config.yaml
num_hidden_layers: 8
hidden_size: 384
num_attention_heads: 6
num_key_value_heads: 1
head_dim: 64
intermediate_size: 768
vocab_size: 4096
hidden_act: "swiglu"
norm: "rmsnorm"
norm_place: "pre"
norm_eps: 1e-05
positions: "learned"
qk_norm: true
attn_scale: 0.168
bias: "none"
tie_word_embeddings: false
parallel_block: false
init: "uniform"
init_std_qkv: 0.0214
init_std_o: 0.00536
init_std_up: 0.0214
init_std_down: 0.00379
optimizer: "muon_variant"
learning_rate: 0.0116
lr_mult_o: 2.0
lr_mult_down: 1.5
lr_head: 0.00601
warmup_steps: 0
schedule: "wsd"
decay_fraction: 0.576
decay_shape: "linear"
final_lr_fraction: 0.1
batch_tokens: 32768
max_seq_len: 512
doc_mask: true
z_loss: 0.0001
train_tokens: 244400000
max_steps: 7459
dataset: "wikipedia_en"
MLP neurons of a small language model. Each row is named by its layer, matrix (gate and up: input weights) and neuron, and shows model dimensions 96-351. Each number is 500 + 40 x the weight over its row's rms, rounded and kept within 0 to 999. Numbers have three digits each. A neuron's up and down rows have the sign that makes its largest values positive.
After each neuron's rows, "fires on" lists the tokens most often at its 100 highest values on Wikipedia text that the model never trained on.

L3.gate283:477494477523494449482488520540609494437483569565461476489508500492505476440541471484540502510467521581510494527546506444484483500477556460560489524461524497535475478463490517484505536507517502470542542462552498507479515497518587486564507496415466431536530524487519523541465481456470516493527479500491478499491536567455530475481533542481517484499496525441542537463545484562510413469524464545506514474506550536557561535486450516512520520456582477553506575532509514500527504523508544487511452495556475512551511494534558496510460515476454557455471520540492493524510528551430539469516470506487559502495460517455491486473447456511455450453452487512462481492466510487508393540516502529536540544465483530566614506512554523494422558442555537497475512544526449420502509478539550
L3.up283:443527463512476469450489491474456467467566491576486407511568468469503520415537552472571474518480555530568575520509519428549471553478479469562501523469477504476462552566494483438460522512477513505581490493512599471487443512528555530500540509477493592504483527500450508552500454533455520515486559543526476502513485446535455467464541458512585499500481530490558465497427526502424471437478515510531499509521646526510529513465452507510500497541481455556478519475468495448571520483538547452472489494447462494500528532479475504505545437512530469394485524443528493483546465489413471459507515449478511491554507519488480520511533515514495565444436502556513569448513473427460497557524473530504516485463493508519510458515556481522605569533500476478460529507497517602451520442446538
fires on: "em", " led", " result", "al"

L3.gate28:457534469517528483494433527522579554523480513493522418528472454499527545509464565489522507513516464603546470461494552538539516495509464576431501504476514570494454478537479541472474483553466559466463522482541455447530504500526547513506490449489494565486575498506491453470528502434555401440530519483545494490472492399549495476451534461534479465563509493515491529494498524517457561540460551505502524472545515613442513524509390526493500496492436472565510469532491476459471462443521489487413508500519521524483573449540541405465503445496491402452568493477523502507488488497512504514497562465518499538485581492469461523525505474563503486558527544522518523471524456528501452572492557503437420492478491560523531567521470531573500547487433419522586495487549516515454481532511414
L3.up28:466459525489474510534491510465509509412511529483554504521554504467525473481578524502514522473534475511448443508541482494512549456506511494462499481503463483492471542554452541469481428484512523555539583483512447445499471563547504557586536509485447503485480557508488477452537528471437536519429534464502570507487503497542456542509506478499536446509558494499446574521494537466491531477544485484493463515527560514485514490437583491585442557437502453522443447478493477530410470501497472541525540490470506560524504503561616492528450505503491554526525566604549502528492500487463541499534561497466544476496500516462452536536514542453500497527476455421531505496570457564555584518478483471446482508413547565447440525456529570493548603561477488474471483516421467495495551497510502
fires on: "ard", "z", " Pol", "ren", " Cat"

L3.gate31:536464574514490505512398507491489479502540439456573488562468521573502469499474483527401521556464477509510541527499525532550569484524522523537487495517556537454492544474475549461491523542540513453479507528412488411540483507417461521530549390430490538461504458519480472500515488546490415540528439514563544485510458415486458504515536507436519443441515474449500529529446478547472462482510492484510556516510498494484436496451426490456519478502511464506503431488500464504537525457454581496529556495496503488478445439595491560564475563518476448458458518483539511532458557577466462526516461514411416521548479499500466509435503560405533556496472492558525492474512476484503497503512540461463445503443488520516616471442582511536457450502573437568529386475501444458548533466433521
L3.up31:462481560475581460554436484559469538512552442420451557483521460470441514470561477466550571539465484464603494462488517478500520517557462451536499426545506528524507509483474479533497477533502521468476494377477428454515562526473499540513523422531418440469453530462516488509434537493503519522436455592495566487496485524533466459500504537500480530460563460523505486500416572518552494485481489512561545474457532467551529561536473534455518403468489464455510481506540527433501505466492504475483485520540476474504468525488435527490521525460516554516493435449448457546437460565486495456425465527534519428489491557483492530482509503458454477475448518510538482493455539578511499459433508458564491522480481495483590546513509612562418557493455480601537542481470543454494516435470508
fires on: " well", " the", ".4", ".6", " fl", ")"

L3.gate602:502546458466550415420607476484522432449511561534523503478531560501477488504471502487559419453560479442513536477492482555519561463497577548486421519534557494479463480472531545498577483520485495540448514488473454575526515476525489548500526568475535464485511575538459538515452552539526501485499478440558501439428482593495544446435495477528498496519462538457561478461514482472490524585453409514527540500582482498485442478483583468541568414429470378517464477521464538534512508526506450507469547434503510555546551476462447603548583496498522498531469463529498465475500498438513526561472461441500512448569517477474478527548506488472437496457532453499488514496495517481501487527488483550530484510553516533536483487524543489477394413517494567435496528449587492425544515445514506
L3.up602:536570472458466487466566468579533495485486565500495490547547499479413489507533494508568580485523505516572497528465429494474509476377446504474591548531486536485560535526526467503563511468486403525465491498533440492513513498542536543488440537453479436465536527447550570508498425565529435505490504431522487453563536518485443441472494518495518513455446520487459542485553511483496586541525475490468478521551509516422547536501426463527496506466492466561435492540497433521484460470544443523545523462494498504503510473506460536508526490495451480464435594514484468443534466469567523529506490501567486514481477491472483513502475570518484488468462379487510467472497522472484570529484508512530439492510509489495518516537511505594482427548446525463533475478515438586556542484501550
fires on: " K", " ro", " P"

L3.gate302:507492509432484461518471578484580483469499565492523528546497535531490464520502425456555577429494461527520577516590535488491538470551434462495515476499397479494479460455505469467498442497423517483559504491499537414554496519507470595540466542533471467450416462543500473499480599470443468541482425575603487507489507578494482573476506460520483558569508453445473513513486454484556387486450487445470424496464532494495399496524513553514467509518509502553457458510548502563463473503500508536490523447528476514507539504553564546497549567503566481465543457489522439521526536533539525586476485487433496456535503580430533577451497539448544513471476538529479492563520500494455483509496517492489524423509566515509486502531540546578488537504472485502580435477446465440532511475509473
L3.up302:478478486523541477455492464553489481556472537559518476526534511545533513466486447484585481461479441433537595515556499466486481486479526507455485421424485547501515525460429512460505510489463572425487514508499472407562471512514554543503541485510493545548373483473459547505507470491511475528487498523497526514593463481516538452503465567467498464461446467561515513550493525491588524482485482537479505443528525533534533560520508525507455594526481532462441521566477545543434493465422439456525511497539474513464518513550455424499469502415501533396480522445555510531538458436481473444508438546413537457581464452441463464557451517528475532468485541534560439497526482431475564503496566567519455454482511530491512529468500426441474481584534526448505530526490476451552474466546481
fires on: " the", " a", " The", ")", " s", " p"

L3.gate471:449537486476503543546543506579541537485466512524447487540466512457490466595459491513446490431567454475519529576491453551495586359479494472500560508512586531471531504527538491386406586523570513513449551555546474472507463509545515578530471561493512553502441532478484454447481415480473559462499544514469446495506490470538415506464461522406487489530531496501509464481482483484491456481430451500526430516489495509498482507501482559483556469504345511495479530521492471482513527523534510572437543552462440554489474441510458484530491566485495476478430546440521441527534486463575537442505488470525485536549503441524524486476428450483525516441478448556469522470423554492528603554541547455557487538528507500518539488493547496482536490553497464480478440498505510516509475537446485
L3.up471:478508527480572517506578444437514503482476485584494433501435409486450477529512510465593476518501500611511471528505508450530430467527448519487512508478511523517449556570507557441515513502531468576471496524483549536460484509507496511498466563476524530525445559507464507474502500479482642569519522449465462479560477509407567517514490479455484497448443523470513556545559468437538578501558597556534428518474548442560505568461468469533480454475432514483487545485543503452548521522519485473472472571510502570553510423573519503509506472485484486522510489552496541470477508488525484495532546467558470509501507440465525425509535591479540503563596509454521471407498415491420464478524474511503563515431435443525567468456478497452456481490508586469488401527497479461488527545531541
fires on: " E", " A", " M", " R"

L3.gate725:410490408508520515469500485514471557521543489458554526514589451545474458533474538543540521520526405521475498490459528478496547509484530536506537530445459510509466529496511494497492546499560498555483487527480552525569534516499496457492492498512495495502522566549512480501423508546414571498483510502514465420468488572525557424474498495439537517523509515460483554474501533571475579523528531572530523498543539475537471506443601468478430533466525526553607533445447546539495489456495459471471498502503524502501503471496506439524550470477461463523458579483502442492511428457570514519492532533485505528487505487390492530541415517503483531471460444506493487519522501465548462476488477479519479433508472463534475527459626507490476483478483504499544469520519479492507542443476484
L3.up725:521574522505517495491588514538567476559463424472531587517555508495534581485499509498523445470511448451537513531529472500479504501453500497463446538536572491432559482475515508472505533533487482528448497510479504494463495493494528450497500465469437462542510593437536459471493573449480589489459506461530540549420511492517489507525490476450555469459553432553581495423510429495541515489522490482501504515505487524420581515543487502452473560569544512439471521539462499483392532505515570504507517484504598443494529452521499476565514486503462553387467502478499512447523454525495430456436476586530460545518512496495532467525480464532504465492480518486486515480480530458529433560516537446483506524528559500415463479530468564524483497483467498499470446453490520502594504453458527
fires on: " pro", " f", "\n", " Go", " Pro", " Mot"

L3.gate585:503557521507450490538504543485499578475507494476551537475493528491505531512449448500511522570503586481509453494496520569573501487519458438441507476528537500512460480502392537476477554437394550511485499484549483423558483475500512452509552463512555583527564533483499445528603486488531510537466514519527538569490501532513493572469551468481548528520544454527517403527498506427511480525503423504484471481433536581486515511505590517500543480534524513558576496446478492475482493507472518519384494477458503493479502502529460402467542494585486495446465495524549495555539491491486488543545479501499515514482499495469467577480533498498585508481523555530492503466514463455487522521455476562511510529525462507547508409545491500498471483541443544507466465518452455584506547476436491
L3.up585:463515540551516569501517513456536503481441522554549576511506506540486494500422495500531530504546461480512493554459498551445580455512500473410554444465470513549474461502488571458488455439474555579516557495459493442516495510495472438476491554458475515462482570462513442550487476520578497484479533445596543492523434563475435395489439426449415544500552493523497518497522493395493447460543517407543523526467539514500494539518498506540498508481552529534557443480458490502459453519453464487500481397467482593539489532481438490510517467484441494493493505497488530538456501489474468552540482494506456490470463491491471477489571526553502438453509560454511504434586507506507574464504475508491488509522570438509473477567535447541479445582467619470498481564490498440497574457551551
fires on: " sk", " 0", " p", " Sk", "und"

L3.gate659:537602509553527565509551488457550494527576542477499525502483507536474473470457573601529463458462497448443560404536534548552452456491466453499565508497475603533469494516482489497522501500496528500558497483538497522555546460516540469490518555521581494450514518487510514458520431471480464416530438525448453452433502540541492572497460442469468502536475539495491513502547516480483449463502493516454501477489468540505478465543457509470426555531549437521526522510427506429454552466494543448473503530467443448461398568482516474514474468484498460516497520481487512529562465487495529473560457398514482482545421485509546474470462470444481458514550474531478523527598517461408512447501561439487588452499444500566532510517438464481493483421508525487480561518504554492485434492548523
L3.up659:523514440454517510593504420412544573468586473454422503484479515511472444518487476474545439459428527553470463430510527593495524456502431489543532524525564481607484559514507576521534554496480498513517506511501483430480521488505469506536446487493446429460495537501475485492505539565471506503499536481491469426567528457474562597475500489482531525514425518476526473501560525590446532469499504476473531558546468490563467484552492484488514437469462539513482479557497527452535442555518596561509476516519508482449443565465468459534554515551498438496461562493508513527523502493497518468512585459513417479530457443517496456392466503499481517569544482450534517502482463492480515546528585513472478490482492432531457505526468551536504492533461541401506563470417502543454572493573532
fires on: " T", " V", " inv", " X", " ant"

L3.gate532:558530462526421503566549476469545519435542481513581532517478423567501545486381506512497462483558536481536465476484497517524475484516532501464504488515513490482485503445518479487471492493555462465492539530494485562550481556546508560468488467542489531456510568498518530516578550440519454544595600465460543495463508478576458503479513462474401474527474549501490507559549426474468517499513460471459415570508510500547493499486542563539605571530481477484462493501482528500382470537479535452575475519473575553491513502479533536532480534482480562509516507542514549434473545545473495532500524533464578510543566419568548485514526432510519455478509518534509490495516520437481528465536510509490485490519505516519522513515486484510497454515498527528495524472468549486446530520571476
L3.up532:443524483520500537581445515524485525444513398503553448458527464502468570500505481458486548527439438551513515497457508496516568444505522493527514472514516531452471555462482438487530506604482537443475507485505545519477486533501480489611531510507505497561508415510467476510497494534482473533560491488487518528496515523536474427527520512512469528498550461538518524524565433471475554460493500544512453532542523501512544529430520454481512528440500525504440537511479442553521539479530540465541516440578556512485537474546464529527511514537493530480585519559453529491519439520490471467433514558446544495503494435573496451548460512451474463472487470481493474517506437537538476430481518519570419453430413433481464523454456469477479569469557467518541459475491492521503498500412436
fires on: "os", "ens", " lost", "ets"

L3.gate490:473528498558447465584510547449475477456546452505528509458526611577516485442478456509492547507521554501534510453470434539577573520439543494553452533524577510517507493467409418457500491539460469469488503463503500426445535493465459500485539543505478586541507486527489458463437511542527497529534511520510487431503468522475478529507432520495566500528450480512596491518476580535501497476481480454522523545531424509509437554520538462555507474519559554480579427475424520495552447529486524506482491403488510485538473477514487513484451509446521425488508502518523410491500523476468557441460480515545493473553461500562457489483451507554447441475520418471463521529543394507525526489540457501519570479497480450501568469518529545523515507506398461494473498502438463576477592512489526
L3.up490:533453523549495488552483490496456478517449450499531520499528527547478498485395531479466480466532457505505448508464484478445521550498537538467504457449537512583509468475459489367510457541477518545460538476511528499516511531481404564485572520516446515488518412502513453513410491528522520492535581504537551566434471494445527507563521555548502581466524485485521468467482470524573496436520444442522427467535542463438531543519427451527539452555516578492497462544524523499512437505457523500448466509520521441451494516512502476530498476602462452566463453478522503497511552453486526486480501553530563474474480453553503525460511469535549560447450467466511565538469443542485455523491488435488486461499473476520505515552514500546521475502500478478517495482508429542502492464571444
fires on: " ===", "==", " =", " plant"

L3.gate218:532460578508477483525501483534536508482511495508543476504480475472441510424488489472494478421506466422540544497553470519559528517484503569413524503502398451481474520454558508451519457553488449515503579472464482483496517531518496516447465472494466494507489446517488489514502543455491524459460522459473552467521473473468494449536539506508459510527493495486561542536497435452517450428453483520549463533424439455466552552532519570553518509468575510548463527478610485482455531441554467578502505512624509456489489527523499468487525543553489442530456490488519484543527475562522516393451477586470493478493470548481528536511478408547525476501551510457508547531460553432468476482492507503434498501478454454490512591510490544518533508475521494538482476464492574620445425494490484
L3.up218:496417470495482528529455557512547540499446512521480431534480551459554404509463411507491472499540490530569519453554477471599495530496488551508494458494546503462461452553507532456481471489494523431520539456502480474497407463508490503491509493458525507553446484442482519461540593472403527492465539495511486548458407491472475439517474544473542474522508540520571480534481483487497529459448526580466487445487463442496475499512567491532496485514586604465513496458508512461526519515478500541483576533457505442505512457532471494521529440482575566558457475473529507506530511521513553554416569504569469517494587460452538527460444438495497535479521524505555477546566503468502464515506426438483438445453566475463548553514446474478531487415508565527438486505505537491526517509582579
fires on: "un", " mar", "ran", "angu", " far", "ater"

L3.gate128:456558509527475510499459469549497468484513526518591488491441521504488491486467543490484543474533522477470551462492554551503543526558453562524572455572488461563556472532528546519543491524447477519494529485463458516517529500435440521509471535484505442507508481507555557479484488509429505461480485539440522524444498580480505427450486526516542523517458510530514454594573485497507478497528428549508425529516465532503497533503408519582522492473485482604477520530450461558477463544477476501517467509493492505527455493465471445459541548487541466434513435523502422489550575481531535534581454469432534532498562453490477513479528551524472458568522457508507527518439547507498490472579477513467458469489448473507527455616521495469469409531547517529498470498473501556497547522439503
L3.up128:491467547488457530518495496475479491532409531522486539450516456544531494418469507490507452525537552547498501525424514489546507464516478479491490513479516545530526466542489524493515529528516492507496478487501548544561535469517463502465444511441552521486494459488519522490432495505486557563573461501546425517517386441488551527511468503520454447518509558447480557450484508554515499461421557467521521486485487558538498481520510469479502509505557525512487396477473493471456550501450522456522436545435563542493493561536528522512503510554485429545486484511476550542500507541501392436483503582505482576450554525544514496424494479482530476502464568486462440556446511517496452436562472562526507493556536544476518452465533496448507497453524497590580471516521504489528479548501501
fires on: " Br", " br", " per", " gr", "gr"

L3.gate9:492460444488477458527500516512540525464524446549551450505495524474453488589461459510461504499499469488478516538546547494441504509493552473464480543566467533577486545430533532440513514447432396525562505487569536518430502555548573455517468547531449466424470491545449537568538590481540529471446480540392530602449463521462438483444495511474530488453509522393515509407495469499510470496471506545516463550535579534478453508497457605568546499529460497508447511553565457502506419514500531522531532510471500444474542473520449498514442537515496470540514512505541489500523475445538434491485507464496558501459500481519507500483449532489490527537529570514578467491493474483508511448517424482551409528430586532514569529492548509448548496493510460496533553559476511489495487463479518
L3.up9:513460514497485456471543520507458478464460490517449456502481486479481518486503454442533499521496539480554580541503457609468492510544460488483545556431519531471492394490558537462523455483533489466509551531561596521516545542531511485462524496501487412535574510468504504523521466470457542496521466488541512504504466544434519465483555495462481527494429465468455564457434471501606517466487582494474501417546454547474505461461518487462481487527489429521564466423541550485519533432465452517472550471525501494529483513461532468511551476465491491531534488475495501561427472522510485496564534565525526489480482522500503540512470551547566444433531500477463396448448538448530487515560486457493424538508467572565403574498440511463481563482464480432485461443521480473519467475532554
fires on: "om", " Des", " des", "op", " tri"

L3.gate343:511531468555577530473454535559531492462570522549483528535576567460441504441538577531408517538529496458512502544511531557448485530570411511455516549469512539458498469460512567523496508512511490486445471539440472523470423463537527476502551415475545456579501480494485464521499494519521420566519492513528512489476506499528487541504516494548508507434525539499521570505537503569544494490455435431470458529479531499485410441512528534521499527508479507480542462501521570560525516510513566495480558494498559524437512495543502517524470483560531519511515512576531477537492526457549548494518484556413510478430551463532528498448490517564568448513475468541485495545495556452491422388464538485545458522491475593524506532546602592502520478491599473544427529512503534471509513508513500
L3.up343:482496511387510493451454488474545462530553459474547499561583510462477555416460578520428534530572488527580509494469468427447493456514573425470445479498577459448522479477511523460399543512494461520486532530426524536470457448520528474444546500455544483584497414517503555470492512521500492522433442586456472474507531513472484468480446501495441563439498490459463483449515473509490484466535560571507458532495444553536551449500519523489548560501456493429526516495508559493519493539488479485515513494464572480518520578487559541585436540517459521491528436497594459549561502470497444483481489548506441448518485423432504474493528521509475496470459525444536518492517468472506488565552460514485435485443483506504523539554516476469547532453503490455458501493514564494491495477458519
fires on: " acc", "earch", " stud", " to", " contract"

L3.gate152:528496465496480530533477448480443461547530535476505420516528482449526516470481545454507547457481513458495499528546508487505479469489519457525557400545516487511525500449472472439472524529481554457504469511497482441510454545458478557570480490575521555580531521509470473448504472419525562498453487561500464549451496498525478493492478555492516466516517518547511521499513518542513509417479549492512498523595381528465588541465503577551479542550404473524511479565477517545508575441474473471497452611494554474444573525480481497585478468572453470464579484512512470522523501485520570526456560498448521558508523507476461538516518467539513510474490465514519464512560505552468490508503537427520501531606550522540517489456525546529495481414561543531525488438542524468532541479494549
L3.up152:501520451526467492455534507437467559503552466484563568445521513456431456521551490527499500504496513545484527465496546482482538508488481466527591474500494482478498498495466560505528500441483469460511505465582508552531438550485504490485437498510468540428376495472486491514471544492519442471469503465490521500445515480438491542476449546484523482516477559546485503561462449544514494535535444433498463459461517515481466448470490503509542495508513516468519451512540536502456414490456541480513548525520525555511511513450442542522496494505538460537485555579475503455483476500475461492427445426556510497412455507492451450528529491457557463472392490470464475493532456524544469464480446456503563490437457524413436531481507538511496561423455446518485489443558516405455462498573441
fires on: " I", " O"

L3.gate178:459425523460572570511443531425485485587479474537562463525508492519533518479384462499519524484424475485560444487491486493501463513577481474465549601539544534473500488530484495524470556452568508432521513494457546503537373530546528480528455515519462435525505439518514487487426563474480499496513431510534509539545488471573583467569413519509460540504511452470464535523460511538429576488461461529512491508460430523479576523538517463464498426515534549524522502479476565486424476580457492538490494499537537511506541554442494454440465414503529440468536478526517493496448483520563505399493498523493459567516509509434459509422515465479477519491515552485526553476496507512493495460533500444474470537543497473528452455423501523605496466534456495474536567484482532514457481504538566
L3.up178:519465516516505482538467554500490528505528503472556413548543493488510406526590516466526534495534504522494470476539506518540463459513478546501503473473530480471473562512544467533532536518507522501544520435500562491477478492416563484504468480556499455485499545493475535506540560429456486495437444495479527513471519507498570453555520510509475516493517375535465552537465532559540529571531545537511541440507507541526511423562443443600473478480517517524496507447486551448522571510519567515532516528496519520575554523495472516527505495495548488476541483501557484529442523542464571488478509562541494607468510537513482514503561411521486510442508476537564468490500473502497547513595481464481576484459428468492432512487528462450511468529560546545518509471531462504494471501522547
fires on: "ut", "rit", "ound"

L3.gate356:573530475503537495522558436491499478488498494498485491490488531539521448450507500477519489535509522437454518522522491497553494511504419490495508452508453487458456527516525584560564518489448511488506500506555500522492546515493455550543553538509468517460534556473425510490510514525541566441499480477462398522455578544474515499446506514512518546551437524446564523462481489508544443512408483488508467492588454455486430434503544479585503467522471519528459461519558528547468460465501458541450502567480538581470529449460510546538535478516554460535527491589576476437464456525538521478478507469519534512465563541487451474482469493478492542547497492553540544473537485486516517469482539517533462469453540534552522470507539490476560391503512434546528513499496510493518540452467512
L3.up356:500539464481590496573427557501456470415504452511542497559472528461556433475486466423506510480444473547479509517502478492504476489516588490514464531525476459522482558515462449513445505485503557485531536504502467491529466489543498534521578536592513492502487515497475524524488503547482526495484507534466481485445517542467495521527475509480405520583478482515525437505430510451494506471471484472514543496501494458461419563448511521558565557485432477495513509523502509450530467468475543533460426435493468508409492500480427512470521406540483535538475502528524494510416413511537466462508574503521501495425429565479503500541427536470441551565511438542519454524486437589552488470415519478544526487446487513467435505476509495451528464502508450494520495554556476514478503511538482
fires on: " min", "ak", " Am", " De", " P", " Ind"

L3.gate679:591438491432473484503546522519560487511488471462544434508497546493455555559524499461419437516538571511512439444539531445505446478518492519455537464536500598479446497419548555469486506473428532511546571543378445518517464460531592515474514450532479449481494492473526463481529425518569538483527464520499489500491528481539543570467487513576549495510503517489440440520489459508504450547577454461492515567455528547529537481493502524458478507490511528501503470510520433477526463426438458439587391584500548509457471517544503524541517521528469441533472529559523537504416496495503547471531479501448436508550381495539529510488537524505520454489494523498540497465461445526516449522506523488428520526426569464463541525450537477531491535506566502549557484484481500499513492480460495
L3.up679:466497542576509534532475466482485487574525483507566507569527532508428509494466533515458492534453438513471467484480466535436530556476488497522501513556486504455556530515503531558519419558587510520492558527494487411506561429546521507525494477462381447458506479484500537518493485522489536533464498546474474512464513500615445543485482472446468487504519546547528513465458544516526511536526459594471466570536530448485442524507459469532540541533511475427512515456528421441524470521507499570589476555490436489498463535462542466481521498480486542481454514516498535550490520528533473470533463563444462503479549478462472446480527486592460482537490496491434465546515612510490541567537494472487510526574484524542519459455563415464450463434580568516481546502443494526511481472515520
fires on: " l", " cont", " cons", " fem", " sc", " rem"

L3.gate693:440585515537503471476514520507489464552450444526481489492482489508521504497519494502462530501544467481536530522472553417471515486490450510555486496532523597420487465507515471480482516546547486566486464497518534517551491553530540527507570489453512492565545523529486544478512521481495516518474462532512461463558400527443474448529529467537468410515457543499522498413552448521522473542436481497497422524541581500467571484514538521522542484444487615479426577473514515547520494519457504484479531486492543521510538465449510512543525423493502475483558456415512534521492438500644504566492520555416466500471492466507538521516459476507426486533553432470524528496537561484503521481579486439460419489499494467479502506476480474507432468467458456486532560488543520517503508477524473
L3.up693:497475521486516490478487516499433468521474524519529508525461528465473483500468525477535443532440529532461527458533527434438549523519482470550440503539457442516502527526551485459484532499506513464487485464524504497467473430436473486542499618576543560518535425581426434474471529515487442500541472554460467467544465506558524494484554463428468494500506525471457577532502500455459477563516432519463492512503543492520448499520512507410457513501502528525511480525545519499440514487458508475504431474503527460474454480531490546422588509508534557552544489458450463546530607475473496440572456478522523566516476483439501528529553427521469494535442515493434528513500505513443519478506464513547520536465462509484478513535510563490521495464484498551505482491574487525475513500535544
fires on: "ric", "field", " play", "i", "ial"

L3.gate203:582470537511512556565508514523506507549519522466491552528476461486496561549459484486545510422451497541447472498507428517521451528452488473488571512581537508508400486530534497573455504511549531503533498501497512499482517490600445549507509599436478479425467478442462442571513389522529596514463486502514503500474441564511516512546567508511539506549466483493487518441487374548469549467562502605586465455483480487517499461465531461448514454491445513542513525512542475504480531525449490480487515509473478504472479541506498493498503494496473456581538456472549540537563468544428510502537497539429514484512524484500523485507493529495503473554532489500487489511478470579438490548537510486514459509480459531509445510461498507449431499448422505479475578561488501496545543560533490
L3.up203:476494452485564479539486545404471467496515511493532459500461486573519522487542495485489510522526506458454552508538526528457598500543465540421478517466502483511477498515454498533537515523470486532486463471500431461496470501505459585526542516497472497537535480480562479540454508523534470581493473440476475547560496499461532516486517498450554573480419434548494474481506469481516631432471506460492513470546567473482522485494516542519508555497539501537483506530513507515511477508517506504457419517509437549505474610545511613404539537512479570472511446517533481493522473512547459494471478541498557441456485548536524511543435530548433476490578503502478583599561466418557499481569505462440496561537542506472571553482496510503529542496462507468468501548515480498467488530571481
fires on: " St", " st", " D"

L3.gate482:509565464493538499473499447456540528512520515423514482482447529518509503540472464463532467450480516520433463463511569526477566555529504466536453473531566443496419462556506469577501510494462495516389485527534484480502493549506496518476526501563503470550478473485461529526507502575477503517455408504464427488428484487511503491434537424458559508516496530538516534490417538512504413552507474497492505465574462435484478530571587513524572505517459497501503455486550495503505518495529487554501490516498468466485455460469506488516504497511642489516513606519522505518456355584500492415499417447465441459470457478428525576511572531493450501529522457557566533484521519505409526528555468510484506419547504591482463493565455483562492443530511514486454535477581532487418555429480493
L3.up482:531509500536520467565494590499480545479455553448498501479487486511497489417536552473487496500523537509466502526505534474492444394460540472454501595498499473485490563563523545539549467527497522498478504545509441474535491547483506513522386500446481508541494561459565506581539472537457461493454531467502430503489423485480463598459539464487482495546571543557516494601523434512463610548510468455552500498542549559461455518537509523490469469537423432504538486497482537451573469501573462559501454501512504553486536465541485506545557541477530494487506524524476488505429481503421561430477548555532589511467514557507444482506487498500510526415556488576538533509454523575454453505626469506527536504511463461528450504534498533538541488456467550427451502504554472506534577473597566
fires on: " ro", " Camp", " camp", "ub", " Inf", "amp"

L3.gate683:458464487534466507451530426508519462538514492492481466565501504460443501513453490544495465520440441501480473451495488484506559539501556465478526505539452518429536487471511473550457543523454481473472513453487446473511509491520463475518450541508521533512500527526534590491495509521485542524475477524556523556489497486502505575529480508557608531521572475550541497519458521467468465439514482515479560550470524506544529520462491552486521541445538456458447463552511470523469482475437542525554475531500480510489479513376523508495525482537533514500459556457475498481463472612512437512527600508489491545469558556458516459484517524577458594515521463457492406497513465535488540486535470528444440503544498494508515489456593563508495473421488477453492544508497470517464524498438536
L3.up683:402464536534584530447489509516507501437523528524511496508592551457469535463439490517465554512463499485467496454524452483479485518506530469549397504541492510482556479428559477525539539501602493460536580473524497569500548554519502516443452522488543523517520503452508500471539535528469495495498459519497464618501518471486479401498500506566520517474539570488471441517512450537503467554426468434461536449447590511432484500521512475488437474473435601529534523552542565502514551469453459470455556533494523501513487438511527514458488454558558498495483562523485471463470500543485440457549509497534485476497526516490435465498540501480570523451462515502518498452526462570472486498585514544462479524518530484469484524475442568467497499485488470468518542455506449507467473479453464
fires on: " U", " O", " age", " Mich", " o"

L3.gate439:542464484471510574491461464555532520516459479429501490534562493577528568543539553507540481461505534561458470498532464516522567548531586539539502474585500459498541480547503469554555519489537519450509527468557475497520516524463530507479487520553410460578487555475474488523489484492519534473431447464489488469474530539455436446471447449448449498480542559506455494422463563489522456537553516542523447478568408499564496502483504514526493425506504591401513431468548504443499488536560456459488538491588508378489544505523522561481533506491505531422433532410421534549519640501419551580506484458456497571500469560495558556478488510506468498507473466475487576501450450547478456598460507471514461494401537477509492421448515481521497485492534473497510466503538494511464548490479498
L3.up439:510510546496493541503502544424452526532515456499507564549503437526523539472525525473531410539509513509530444498516471508515539536531477479519458442417477516432498480512475479479506493486500549582492581501496469512516576518467487449510515506506532509515549497490550521553512543489486568463439459520415530475470483551464505562525497482500505482461596463487509440555491459496384503556486508577500523562498390544519511542466472596449458480565481537495535490473505464465620526502560387533501545453460603460472442502523435536485457525504508521455513516506483540582498535518521500560497529556460447469477505526550519553475486520461517487529529470547518523482495486431471462448490489450485563586495534520553544514473499536454512495479540580551541485560504491521467578521552464
fires on: ".7", ".5", ".3", ".6", ".0"

L3.gate232:527508462516428573518520556433483486487511471514506493501493556507549553504497486492562398522495436455431464507450480521452539484521526432546489526541533470490503569532509464509517590508518491537509502489485527474536471554541583504494456519514417518492488434521492457496479468546488576527554509511443503499480474537511483467493500508456565590461507480481540491519530459453515378499492525470575500530472526487473470561447480432499537511475478499510449488525446508544446493441477463575460481527576405433445521554524541520527498558545560497558511509514472489444498405498519507432477506451448555524500478444476461487408532498494487539506450516510463504513400513548455459492593520489528605476470462452504516490566524574488508469516528525472572498474493453528510562492501478
L3.up232:470542574472526385446488487449547503510494490527465481503521449470435499468449482444416500510492444483488524549549530494534552553554494517477415466585455474445555603512495493475434492477544524427487467473590457500491462514519455458427540507489468469539524519507478558466545499496505501527401537506491472495547523418466483474504483533462533484516496549476565570488473495457488449527495438512494482467452542531522567517456511472529463527463515503518547491523507542486454510529493501520529559523472496425494498475440461518512527483502443513495476548470536562510510459503582497527586520432501505499475456493494504547471510499512572501454477495430519568560425497434414504544461468554467582447390483497496460530532459501455436531526548493472465393436538488474539535552489506
fires on: " r", " R", " ra"